{"n_layer": 10, "d_model": 192, "n_head": 6, "head_dim": 32, "activation": "squared_relu", "norm_eps": 1e-06, "rope_fraction": 0.5, "extras": ["capped logits"], "beta1": 0.93, "grad_clip": 2.0, "steps": 7053, "dataset": "wikipedia_en"}
MLP neurons of a small language model. Each row is named by its layer, matrix (up: input weights) and neuron, and shows model dimensions 16-111. Each number is 128 + 24 x the weight over its row's rms, rounded and kept within 0 to 255.
A block is one neuron, or neurons of one layer that tend to fire together. After each block is what it responds to, as a language model described it from the Wikipedia text at the highest values.

L2.up563 [ 92 115 113 108 119  70  99  80 133 162  83  99 110 144 130  98 149 134 156 134 127 183 123 109 137 167 134 137 132  99 107 162 106 119 137 179 129 140 100 133 132 144 136 136 147 157 133 154 122  98 136 120 159 117  94 127 123  71 137 121 144 119 130 152  93 125  89  75 139 159 131 102 172 106  96 170 133 146 121 118 148 113 111 161 120 115 120 151 129 145 139 173 130 106 126 117]
Responds to: Of inside proper names. The word "of" linking a title noun to its complement in institution and place names, as in University of Ghana, Kingdom of Dyfed, Central Bank of Kenya.

L5.up1 [114 103 153 131  88 117 108 122  94 120 130 104 133 128 204 126 106 123  98 160 123 126 133 113 101 109 148 113  94 137 182 100 159 110 130 138 197 155 108 101 140 144  96 154 135 136 133 112 162 151 133  95 128 152  99 103 149 121 107 133 124 138 149 142 155 108 137 138  88 127 133 127 127 147 158 139  91 118 141 105 133 138 130 129 133 156 113 171 137 120  93 148 168 128 150 111]
L5.up6 [104 101 157  85 116 104  83 123 153 150 120  82 119 155 108 117 136  97 109 137 128 101 123 153  89  92  97 126 125 168 148 107 142 132 124 201 133 109 110 103 155 142 161 110 143 116 153 108 113  77 146  90 145 107 109 153  87 128 116 154 112 143 102 156 112 133 170 116 117 169 166 128 171 121 124 121 108 129 138 148 126 168 164 128 134 122 151 109 144  95 137  93 126 147 111 114]
L5.up14 [116 111 113 128 125 140 110 163 127  93 105 130 117 184 148 125 149 143 120 132 102 133  97 101 109 144 131 139 121 138 148 143 109 115 127 125  82 141 104 149 175  96 136 117 112 134 125 102 119 136 144 130 124 123 130 105 138 130  62 137 104 194 122 130 110 120  93 122 152  96 135 113  97 167 109 122 159 104  76 122 122 164 127 172 117 141 145 149 146  72 141 156 158 114 111 132]
L5.up56 [ 82 144 124  95 132 119 118  99 128 111 147  99 104 152 127 113  94 118 166 116 170  82 121 173 167 137 156 115 132 182 137 141 140 138 146 125 120 162 121 142 120 153 114 146 176 136 111 150 184 121 148 105 102 106 130 120 113 165 134 118  85 129 109 136  75  98  70 135 102 137 174 156 184 122 104 144 159  67 117 102 110 153 122 116 121 139  82 113 163 134 153 190 145 143 136 146]
L5.up97 [100 138 169 136 134 149 103 112 154 101 132 128 103 124 143  94 140 115 142 138 127  87 130 136 160 100 118 146 112 149 107 105 131 105 115 150 131 110 171 134 107  77 122 131 155 108 133 135 122 128 127  97 131 123 158 132 126 120  93 134 167  97 176  99  95 163 162 144 104 134 108 134 119 134 137  77 131  84 156 147 148 131 103 128 162 106 143 145 164 127 101 110 153 125  71 118]
L5.up113 [147 127  88 154  68 115 111 136 156 123  83  88 138 157 193 106 142 137 129 136 135 141 116 166 117 128 109  94 176 107 115 137 110 121  88 133 107 177 162 132 115 112 135 148 146 114 125 119 162  95  84 122 119 140 111 125 150 117 132 156 157 164 113 145 121 116 148 121  93 134 139 132 144 116 170 117 115 125 145 109 140 132 155 123 116  88 157  80 109 169 112 109 118 109 130 132]
L5.up120 [104 141 133 114 116  83 116 148 142 155 116 187  98 145 127  99 134 127 136 125  90 140  88 152 104 116 156 109 120 132  96 107 114 118 169 116 155 172 118 142 149 137 117 129  69 140 143 187 173  94 138  77 128  95 112 181 141 145 169 100 139  86 121 130 113 122 113 152 133 155  73 106 156 136 163 125 167 117 180 148 123 133 124 134 103 107 153 122 107 147 105 140 151 120 120 108]
L5.up130 [146 108 170 145 101 134 170 113 121 107 168 150 105 107 160  90 140 127 153 133 111 143 129  73 171 142 105 147 117 112 145 129 107 121 130 142 175 131 161 153 162 127 146 144 152 122 141 137  75 134 135 122 151 123 161 161  94 101 128 118 125 130 141 122 148 154  94 120 140 160  94 124 124 135 159 113 133 132 140 111 127 123 154 122 169 128 145 129 103 116 108 129 157 149 112 138]
L5.up244 [ 98 127 109 136 113 142 112 119 143  83 130 120 104 143 171  61 139 126 102 165 142 131  98 119 125 139 141 152 109 128 126 126 139 182 140 138 149 132 122 120 153 109 128 145 132 124 137 108 139 130 107 170 150 131 171 127  96  98 118 119 122 163 126 151 125 162 131 120  59 153 137 118 170 128 125 130 130 115 124 130 155 135 177 126 148 106 160 133 112 124 143 122 110 143 151 127]
L5.up247 [101 173 114 104  98 148 173 138 178 107 112 126 108 103 171 119  93 134 117 141 105  94 115 150 153 175  69 153 118 160 160 156 144 132 152 150 103 112 117 134 127 120 125 153 121 137 128 127 115 133 159 101 117 120 137 140  99 153 170 161 102 119 127  98 114 128 136 135 102 120 143 116 143 131 119 131 125 106  92 165  75 127 108 115 123 119 152 146 126 104  70 112 102 122 144  85]
L5.up368 [113 109 143 148  89 121 144 117 123 122 136 188 118 138 120 113 107  90 135 165 182 147 115 165  99 140 118 165  83 130 158 149 103 134 123 139 127 126 144 152 146 106 136 137  95 104 122 139 140 151 172 151 145  93 130 144 172 127 121 152 172 147 119 143  99 160 105 131 121 133 135  95 143 162 118 121 118 125  92 187 129  96 115 136 161 110 123 124 112 137  99 140 107 165 126  74]
L5.up420 [107 161 127 137 111 106 146 137 132 133 119 170 122 113 129  98 101 128 195 111 135 139 158  98 130 146 107 112 121 122 125 122  77  95 161  75  96 145 134 104 135  92 171  90  91 104 107 151 155 119 130 126 139 141 113 160 138 113 108 134 118  80 171  87 120 157 134 151  93 139  74 142 133 127 153 156 127 131  85 115 160 127 152 142 145 134 112  94 160  95 129 124 168 145 146 154]
L5.up446 [ 97 179 129 138 119 125 166 107 116 146 119 139 112 148 101 102 107 143 150 147 140  88 154 106 176 104 167 137 117 156 103 139 113 100 110 107 119 158  90 160 101 125 159 146 107 169 139 103 131 122 130 113 111 126 146 116 111 146 123 106 124 134 129 133  96 183 106 145 111  72 119 111  85 167 166  64  93 146 121 114 104 168 149 150 125 126 129 107 138 135 142  94 147 149 101 102]
L5.up459 [120 104 119 153 146 106 113 151 163 140 143 114 140 132 128 133 112 126 113 164 144 112 149 145 101 134 147 140 149 115 167 116 109  94  90 155 105 121 160 153 104 146 129 146 178 134 133 126  90 154 182 132 105 157 130 137 110 107 155 153 112 147 161  89 104 146 130 145 132 115 206 102 153 135 163  83 119 116 127 124 125 104 120 149 123 114  82 106 143  85 115 124 114  83 124  75]
L5.up543 [101 125 174 145  87 125  82 143 161 144 120  92 111 134 145  92 109 166 115 166 158 104 130 134 136 105 163 114 133 152 158  97 107 120  95 138 131 169 118 156 142  65 132 146 148 137 170 154 122  83 138 151  94 134 106  91 148 163 102 128 103 121 170 105  87 157 109 164  85 166 152 140 107 114 139 144 137 104 127 163 107 104 108 154 138 151 137 128 156 178  78 136 123 109  83 114]
L5.up558 [123 118 141 140 106 116  94  77 148  86 129 118 146 110 120  91 114  65  99  95  97 142 123 163 111 145 155 152 151 134 117  89  75 120 128 177 122 162 161 136 144 131 155 166 136 143 121 161 140  94 104 154 136 136 147 131 160 136 118  96 132 114 135 131 154 148 154 134  89 130 117  95 143 167 125 106 133 129 108 136 122 144 162 127 101 157 159 113 142 159 145 108 132 104 138 114]
Responds to: Verb-phrase opener before verb. Function words right before an upcoming verb, mostly infinitive "to", relative "who", and modals, as in "believed to have", "who took", "can be".

L6.up367 [109 124 182 102 138 100  98 162  89 125 129 141  97 143 137 133 115 103 119 126 113 141 104 122 170 147  81 121 121 147 102 129 124 154 155 155 135 155 130 103 188 104 135 114 116 126 133 175 142 131  90 114 130 145 117 143 131 133 119  96 130 135  92 101 178 140 175 146 129 119 157 137 106 128 133 101 136 152  98 142 142 132 162 107  87  92 146  98  85 134 155  84  83 103 123 111]
L6.up417 [127 174 148 137 143  94 115  93 117 141 102 127 124 125 113 130 121 118 131 123 140 130 150 130 172 107 133 114 120 149 139 104  82 110 116 156 172 164 154 151 107  92 155 142 128  82 140 164 125 141 149 133  89 151 113  92 140  82 127 114 148  97 163 109 120 142 128 151 148 127 141 124 131 134 105 117 113 128 144 112 180 129 127 169 167 117 128 145 127 118 159 147 101 128 191 152]
L6.up491 [114 152 131 111 153  83 127 119  88 129 122 136 128 109 131 166 112 121 143 108 109 117 145 113 163 130 127 170 129 126 137 108 139 146  94 157 168 154  98 114 117 141 102 138 131 125 122 160 133 130 146 161 143 155 135 142 128 108  86 109 104 149 130 102  99 107 104 146 113 153 129 144 126 134 110 132 144 155  91 132 150 162 154 129 163  72 148  88 144  75 131 114 115 121  98  90]
L6.up510 [105  83 115 104 109 117 139 129 132 184 148 134 128 129  88 130 149 152 121  99  87  96 138 130 132 146 156 164 118 114  64 160 119  88 102 170 119 158 128 146 139 134 121 153 103 128 103 137 102 157  80 141 141 133 128 115 128 117 130 134 136 131 103 128 138 120 123 142 114 140 112 124 115 178 110 130 122 145 151 132 156 170 159 133 146  90 147 101 127 132 121  74 130 162 125 118]
Responds to: Mid-word letter fragments. Short single-letter or tiny fragments inside acronyms or split words after a short prefix, e.g. C-P-2, S-D-F, Ins-p-iration, Pro-f.

L2.up479 [133 106 128 115  82 121 112 157 148  97 139 147 109 134 132 115 162 124 103 115 111 127 137 120 123 154 119 132 175 155 101 108 128 142 104 121 138 133  96 144 111 151 190 132 161 155  85 126 123 144 104 153 156 106 161 105 107 185 137 134 193 134 155 147 170 106 121 149 169 177 136 112 125 121 120 138 102 115 148 150 108 138 154 112 160 118 116 156 120 116 100 147 176 107  86 111]
Responds to: Mid-name continuation tokens. Tokens that continue a personal or place name before it ends, mostly the period after a middle initial (John M. Berrien), also name-completing word pieces (Abd-all-ah, Laure-nce).

L6.up148 [125 121 136 131 105  99 183 163 104  82  90 113 112 141 143 123  92 129 143 132 103  91 137 142 175 145  98 141 134 133 122 131 143 118 118 124 169 101 142 109 136 124 146 107 120 167 153  97 127 147 156 181 125 145 135 154 141 160 102 132 141 105 114 156  82  84 164 164  91  91 110  93 137  79  97 144 112  94 125 108 115 111 159 142  98 110 143  94 209 125 146 139 134 121 102 154]
L6.up344 [170 126 123 129 120  81 115 143  86 146 151 106  89 172 137 142 107 114 141 170 108 138 102 144 125 162 122 131 171  91 124 133 201 117 128 164 125 123 141 128 158 125 110 114 125 106 136 102 153 175  64 168 139 157 116 106  80 162 147 141 170  95 120 107 135 157 143 147 112 146 127 140 141 148 145 144 156 121 173 141 149  93 145 138 112 119 149 113 156 114  94  95 106  91 154 113]
L6.up484 [ 81 153 138 126 160 123 115 110 126  93 140 138 127 179 118 106 110  98  95 146  87 135 148 141 134 148 144 165  95 108 109 156 164 149 133 155 128 101 148 131 158 130  98 125 147 136 159 122 130 187  97 184 107 167 102 148  92 119 126 134 144 116  99  81 141 133 128 115 143 106 175 170 142 103 134 104 110  89 116 115 140 123 143 150 154 103 132 174 130 116 146 129 137 119  89 131]
L6.up556 [131  88 104 103 130 128 141 100 153 137 151 104 157  87 107 122 109 112 114 129  74 176 144 136 132 129 134 117 114 114  98 145 133  89 164 145 104 110  95 104 137 185 149 146 157 162 109 154  87 156 108  83 153 149 132 140 174 110 139 116 155 111  89  82 109 143 122 104 153 114 102 115 134 154 132  92 126  73 132 104 169 162 126 115 133 140 138 121 140 121  83 113 118 114 105 140]
Responds to: After named venue/institution. Prepositions and punctuation (in, comma, colon, pipe) right after a multiword institution, venue or event name, introducing a place or year: Museum, Vienna; Festival in 1992.

L6.up89 [ 75 128 134 119  86 125 142 132 150  88 131 145 107 112 190 127 104 103 138 121 144 115  95 163  65 117 109 164 146 126 112 120 132 141  80 106 161 128 125 133 144  76 154 118 131 117 101 127 174 119 127 124 118 118 123 180 125 114  97 100 112 139  78 175 152 137 147 159 135 159 116 126 155 115 112 131 141 123 127 129 179 139 128 144 110 143 161 126 131  97 117 104  94 119 137 132]
L6.up231 [129 123 138 123 143 109 124 103 151 107  89 135 110  76  63 138 158 163 144 133 114 179 146 149 122 128 130 169 138 144 126  96 111  81 143 165 153 134 165 150 129 146 138 155 135 152 127 158 152 135 130 160 102 155 151 105 105  91 102 109 107 148 139 171 123 137 114 144 124 136 145 144 142 108 110 123 148 107  96 131 137 122 150 136 148 118 156 111 108 128 146 133 174  86 107 120]
L6.up295 [134 129 135 114 138 106 145 159 132  98 124 161 143 114 157  77  67 106 141 139 115 123 147 144 157 139 155 164 105 133  90 149 117 111 106 130 130 106 108  94  82 124 111 130 130  83 142 144 130 130  84 126  99 116 140 169  92 137 139 105 118 113 122 119 126 120 126 130 114 172 155 126 181 137 122 136 116  88 117 152 136 127 141 139 113 159 123 156 157 118 130 115 132  94 145 118]
L6.up513 [114 146 124 154  75 151 153 167 131 130 103 123 145 154 146  73 113  98 124 154 133 125 149 143  82 133 142 100 153 127 103 147 140 136 164 163 163 114 120 124 148 122 136 167 133 141 128 115 118 151 103 105 102 111  84 145 125 128  98 110 122  72 120 119 150 137 158 122 146 153 132 173 123 122  95  98 125 167 154 123 154 152 157 112 126 139 104 146 114 166 148 132 107 120 103 138]
Responds to: Auxiliaries before main verb. Modal and auxiliary verbs (would, could, did, may) and infinitive to right after a subject, just before a bare verb or not, e.g. did not, would be, said to have.

L5.up16 [154 117 101 137 129 116 126 114 189 132 138 116 127 117 165 141 120 191 129 138 132 151 139 115 136 130 169 139 124 135 126 112 125 152 144 167 117 104 106 144 114 145 130 151 115 117 115 158 143 160 172 115 141 149 117 130 108 126 149  98  80 125 116 155 133 168 120 114 110 131 110 139 191 101 144 107 129 122 146 123 115 146 103 113 115 131 106 107 170 104 135 162  92 127 134 130]
L5.up35 [109 155 154  95 124 171 106 144 138 105 127 121 129 128 144 143 144  92 118  95 121 140 133 107  94 136 121 146 149 130 193  95 106 148 161 147 133 172 142 107  90 119 151 193 145 114 105 113 145 123 123 127 138 152 121 143 142 139 104 124 122 117 126 118 125 120 152  72 132 146 155  87 106 146 136  86 109 132  92 148 152 141 123 130 145 140 114 142  96 164 132 110 172  92 131 135]
L5.up72 [119 116  99 108 126  99  85 134 144 151  80 109 161 129 138 122 117 143 127 116 180 120  88 103 104 116 132 172 144 159 117 115  98 105  93 170  65 148 123 128 120  95 118 145 124 134 163 110 132 134 129 180 135 115 133 105  93 166 148 168 137 105 110 161 148  92 111 118 102 151 122 101 140 117 147 104 106 148 159 148 144 143 178 138  84  62 134 111  93 128 131 116 113 146 131 131]
L5.up101 [113 100 144 103  88 146 123 157 131 191 115 134 110 139 104 104 131 117 149 119 146 133 135 119 157 115 118 146 152 114  60 111 130 109 114 152  99 143 153 156 121 171 133 107 138 109 128 127 147 172 161 152 117 127 117  85 108 183 131 110 174 128 102 114 135 117 162 144 127 115 139  82 123 129 132  91 139 140 144 109 163 138 115 160 127 112 159 118 105 174 127  84 142 132  87  97]
L5.up118 [114 118 119 145 133 130 118 101 175 165  88 157 133 123 116 128 117 101  96 132 185 118 128 134  79 131 130 122 141 113 141 120  96 169 128 141 156 115 150  81 148 156 130 159  81 149 119 102 147 109 116 109 134 148 128 125 114 155 137 131 138 128 125 130 105 128  81  85 109 124 122 131 106 103 153  80 184 160 133 120 124 106 128 125 145 124 116 133  97  76  96 119 116 185 131 170]
L5.up146 [112 143 170 129 115 105 100 157 143 123 138 108 132 118 109 139 141 146 105 126 114 106 118 101 111 154  87 118 144 140 144 116 126 136 116 142 109 136 127 147 124 115 130 161 115 107 169 134 159 149  89 125 128 149  80 107  93 110  78 126 148 126 138 148 162 115 114 120 128  96  94 117 121 143 139 170 124 127 121 104 104 162 110 156 156  78 143 114 154 152 125 151 135 127 111 110]
L5.up225 [ 82 116 137 129 113 120 126 115 124 112 128 168  96 146 135 147 126 119 113 148 136 131  96 111 176 111 148  92 119 129 120 121  89 118  93 140 110 108 134 112 121 102 170 137 134 142 111 124 118  79 140 116 159 110 121 124 149 111 143 146 169 160  88 148 123 111 135 108 130 141 126 138 132 128 152  69 113 134 128 146 164 147 107 153  59 167 108 135 157  86 117 119 128 106  72 105]
L5.up294 [117 115 122 131 157 143 133 139 114 151 115  73 111 187 152 141 108 147 148 161 154 133 155 146 129 161 129  99 141 132 135 141 140 136 116 167 114 128 122 110 139 135 118 172  67 131 123 141 111 143 137 134 119 151 140 135 168 169 163  82 120  98 113 126 105 139 115 116 152 147 107  93 116 141 123 109 112 142 131 121 110 122 165 102 153 124 180  84  93  82 132  93 145  71 111 163]
L5.up300 [116 134 140 133 117 101 110 103 146 100 111 116 126 149  93 102 105 116 144 137  76  81 103 131 154 130 135 127 157 179 110 138 116 138 128 107  95 133 126  74 130 109 117 137 134 164 104 142 181 113 148 169 138 153 117 132 100 147 108 175 144  90 118 113 118 118 112 137 127 121 159 119 104 121 164 106 147 102 122 135 171 100 137 144 146 167  77 144 124 154 128 142 141 134 122 110]
L5.up367 [143 111 150 147 120  84 126 147 135 155 192  76 109 119 131  92 125 144 120 124 158 157  93  99 121 129  92 162 125 126 158 129 137 136 100 133 136 114 120 126 160 135 163 168 125 134 112 118 108 117 103 149 146 112 109 130  96 125 152 138 161 115  97 135 105 147 143 133  76 191 115 102  96 125 183  79  80 148 132 118 122 141 130  95 146 105 149 120 126 121 141 119 127 141  65 121]
L5.up381 [118 114 113 112 147 181 172 109 119 135 142 140 132 164 139  70 138 149  93 151  95 105 152 110 158 138 176 150 172 131  87 128 126 113 110 172 124 151 143 121 127 118  97 168  91 157 128 122 149 125 103 112 146 134 118 118 162 138 111 135 148 129 110  91 141 158 167 102 149 141  95 119 108 126  70 101 101 119 171  87 102 176 141 131 117 138 116  95 133 123  80 126 126 149 161 148]
L5.up430 [108 133 141 192 117  80 111 177 100 127 133 129 119 150  92 147 100 122 124 145 137 133 111 124 150 137 111 138 156 151 104 139 132 140 140 149 167 167 129 103 157 190 100 136 122 159 104 145 147 182 140 159 145 190  93 142  86  86 149 139 124 144 112 151  79 123 135 173 119 129  68 120 142 175 140 112 127 116 135 110 119 144 115 133 146  86 132 112 103 114 107 130  96 139 102 137]
L5.up441 [141  80 104 156 121 122 132 133 119 132 100 157 124 126 127  99 149 126 139 134 144 103 124 162 106 144 118 102 144 131 131 127 120 105 152 121 101 134 126  84 159 122 155 160 102 126 101 145 100 127 127 165 175 145 163 118 168 122 136 156 109 122  91 125 130  90 133 121 147 137 119 121 101 144 146 108 129 127 137 115 152 129 149 146 136 129 117 149 132 136 104 112 144 164  94 111]
L5.up453 [ 62 115 124 119 135 161 122 125 134 109 144 109 140 136 117 143 103 113 145 117 110 117 148 109 119 171 117 152 145 143 172 115 117 134 143 141 162 157 139 179 132 137 139 176 141 127 106 112 143 153  73 126 122 136 137 132 120 123 156 153 119 164  81 102 142 154 126 116 119 107 135 119 122 104 145 128 118 133  95 139 166 129 120 127 105 117 133 176  89 118 125 126 142 129 182 143]
L5.up476 [ 81 134 117 124  96 129 137 159 125  99  92 139 101 129 106 119 155 106 127 154 115 129 125 115 112 122 126  63 114 156 142 100 113 164 132 123 134 169 142 185 116 133 122  96 148 122 156 116 136 145  66 101 143 123 144 140 142 158 115 172 134 125 128 118 104 144  98 125 129 142 108 152 120 130 110 116 167 166 144 132 119 123 181 112  89 135 140 123 123 133 116 106  66 141  90 142]
L5.up478 [ 95 109 142 114  64 123 124 158 140 159 124 143 133 142 129 125 129 152 153 161 111 108 133 116 137 160 148 116 160 119 123 123 138 154 147 123 132 119 125 130 116 160  88 157 118 142  85 130 147 130 123 106 142 104 100 148 108 110 124 142 129 127  99 139 124 153 117 121 145 116 121 168 149  76 147  83 131 105 134 136 101 140 145 124 110 152  97 167 135 162 151 122 143 127 152  93]
Responds to: Mid-word continuation pieces. The second piece of a word split after a short capital prefix, mostly abbreviation periods (Ph.D., L.P., James K.), hyphens in codes (U-244, CP-70) and name fragments (Nepal, Plovdiv).

L5.up151 [ 82  87 165 122  95 117 109 106 137 103 107 177 128 134 164 143 138 127 121 107  88 117 145 122 108 145 108 145  76 144 140  88 113 105 169 136 116 124 137 147 165 155 119 112 123 132 103 160 136 120 100 158 135 105 121 149 147 148 136 147 118 121  69 150 133  89 121 186 155 154 129 145 148 155 131 146 109  97 133 130 211 100 152 123 147  85 140 111 118 134 148 139  91 137  88 156]
L5.up155 [161  89 146 151 119 118 110  97 127  99 117 126  96 136  77 150 149 160 150 125 134 124 117 157 142 117 119 134 126  73 133 104 119  89  91 163 138 115  80 112 139 152 124 155 122 142 145 167 143 166 105 161 129 181 129 135 131 122  88 118 130 120  96 115  98  93 136 124 119 118 108 140 113 130 135  73 155 129 164 114 118 131 112  97 134 130 163 128 142  78 104 121 136 154  99 114]
L5.up179 [ 91 105  89 131 128 134 148 141  71 101 107 120 118 149 126 120 104 154  87 107 116  89 130  99  99 107 150 117 122 172 119 173 115 133 112 118 118 185 136 147 126 120 137 135  81 156 132 131 117 133 124 127 175 167  97 158 190 106 121 126 101  87  92 135 160 119 193 116 117  67 130 140 169 148 155 139 123  85 133  99 136 101 116 159 117  85 127 131 116 127 112 176 101 126 138 138]
L5.up200 [148 116 155 106 101 111 102 129 167 138 136 139 158 141 122  97 144 110 158 157 122 155 138 133 175 149 141 124 157 125 146 147 100 107 125 126 112 111 102 139 117  46 146 132 159 127 157 135 104 121 154 116 113 117 127 129 129  81 113  87 115 135 158 128 120 149 120  91 130 112 140 128 123 107 140 131  81 111 118 128 146 195  91 113 145 129  86 128 121 155  69 123 125 108 120 128]
L5.up250 [ 92 138 106 111 126 151 142 178  83 105 131 107  91  76 123 116 153 140 133 135 113 116 111 168 184 162 155 140  82 112 127 126 110 128 146 140 103 105 111  76 141 118 130 103 119 108 126 135 105 137 129 135 143 118 138 100 101 122 158  65 136 184 141 138  95  73 138 137  95 157 172 128 132 127 165 153 130  93 136 141 120 116 122 117  99 121 134 173 133  98 130 143 132 118 122 177]
L5.up266 [155 107 121 125 148 144 122 125 142 158 126 125 131 129  86 144 118 121 102 124 106 132 126 138 120 139  79 140 131 109 125 150  82  98 158 177 121 134 120 130 152 116 109 208 137 154 156  98  90 168 122 153 115 125 142  99 160 142 123 109 166 117 113 104 127 118 111  84 152 145 131 134 122 141 133 121 163 120 117 158  86 153 140 178 143 149 107 151 150 133 122 187 145 143  82 125]
L5.up296 [144 162  84 144 126 133 153 127 167 137 115  99 132 106 116 119 127 134 139 123  70 157 143 136 110 114 144 111 145 109  70 141  97 164 135 119 108 103 101 125 121 188 103 130 134 211 117 145 134  92 133  84 103 139  96 145 144 136 150 109 111 106 136  96 144 120 161 134 125 138  92  95 101 112 151 106 174 105 114 143 145 169 120 165  99 101 200 132 105 115 123 153 113 100 118 150]
L5.up321 [135 125 133 108 108 128 179 101 141 104 150  99 122 131 132 128 128 156 144 130 121 138 151 147 137 119 138 165 119 160  74 182 129 149  92 109 158  70 126 141 143 132 150 108 126 153 116 127 100 184 130 145 158 132  98 128 134 138 121  94 116 128 118  99 140 107 143 130 127 188 158 114  81 112 106  96 122  99 117 150 134 151  89 148 140  94 151 146 176 108 146 135  75 120 118 109]
L5.up326 [109 123  99  82  86 112  99  86 149 116 134 141 105 160 133 129 167 116 163 167 121 159 124 167  85 103  96 133 108 154 129 128 135 175 156 128 152 115 134 149 144 148 149 121 125 139 140 134 123 132 113 149 138 146 140 166  72 101 122  94  96 128  63 106 133 116 114  85 113 107 154 114 102 134 142 118 145 115 140 147 132 123 108  99 107 147 105 128 157 136 121 154 130 105  88 146]
L5.up354 [137 165  89 112  88 103 124 150 160  95  90 108 138 128 108 108  96 137 124 124 127 146 190 104 155 184  86 128 123 126 149 126 180 121 147  99 131 106 137 122 173 121 122 164 117 157 109 138 115 152  87 123 136 164 123 160 130 119 125 112 140 104 118  98 136  89 123 109  98 134 132 102 101 159 121 131 123  87 174 128 136 136 113 146 161 126 138 159 149 121 137 129  86 122 108 162]
L5.up356 [143 128 121 147 115 102 141 152 121 147 144 129 125 178 107 140  87 161 122 140 102 107 131 125 130 143 123 152  98 130 190 124 128 107 189 199 113 125  63  88 176 117  91 115 115 118 133 140 105 136 125  90 151 140 115 148 147 165 117 116 130 166 106 133 133  99 139 122 127 150 136  97 128 163 160 133 145 125 138 119 122  85 166 142 141 127  88 134 102 110 141 137 116  58 117 128]
L5.up370 [121 134 148 101 121 122 152 105 121  94 141 131 158 131  89 121 148 146 151 171 157  81  54 164 122 126 167 112 111 111 164 101 115 117 153 116 122 115 106 143 151 118 149 163  98 109  86 167  99 106 116 109 138 163 148 134 158 114 120 112 153  76  90 103 156 138 133 164 141 126 116 100 127  81 125 129 127 107 122 132 117 113 165 109 152 121 114 126 119 138 133 148 136 121 133 144]
L5.up422 [125 152 140 108  95 110 159 132 155 142  93 150 127 123  75  96  95 118 138 141 120 135 133 124 125 178 130 130 104  96 144 141 122 127 144 118 121  86  74  97 135 135 122 105 111  94 162 137  77 144 110 124 155 114  89 131 122 102 110 108 129  82 122 112 140  96 144 122 165 147 127 112 136 140 158 112 147 128 136 133 166  90 146 150 155 112 133 143 106 117 146 148 141 109  80 120]
L5.up458 [ 84 129  96 146 136  98 179 119 140 108 117  92  77 100 106 126 148 126 158 139 150 132 125 142 141 138  98  81 139 130 131 142 110 139 144 171 141 117 135 104 148  83 146 140 196 129  72  79  71 149 105 132 163 132 127 134 128 140 106 119 151 104 154 115 113 121 158 138 130 131 106  92 137 148 118 133 118 127 101 172 184 126 113 157 120 117 138 150 133 121 131 121 108 184 122 146]
L5.up475 [152 111  87 108 121 117 100 138 154 130 117 110 157 125 111  97 124 201 127 109 102  87 147 165 112 127  82  92 140  93  88 108 145 117 150 119 132 165 112 153 133 166 147 137 119 132 123 166  88 123 120 140 157 115 104 109 143 130 130 122 149 102  86 120 112 139  75  88 130 153 132 123 131 142 143  74 131 128 155 135 116 143 140 117 123 105 141 146 141 122  95 150 134 129 121 155]
L5.up566 [ 96 161 139 132  92  93  88 139 121 113 113 126  97 143 127 162 106 112 119 102 113 172 113 140 165 183 113 137 110  96 102 128 132 141 145 134 170 117  86 109 124  94 120 136 142 137 130 121 152 106  68 162 126 135 159 133 135 125 125  88 118 161 130  99 152 103 117 120 147 113 223 143 157 162 121 144 120 134 140 105 129 117 150  84 182 158 115 144 124 113 112 111 127 127 125 148]
Responds to: Proper-name connector "of". Mid-word in multiword institution and place names, mostly "of" after University, e.g. University of Oklahoma, Secretary of, City of London.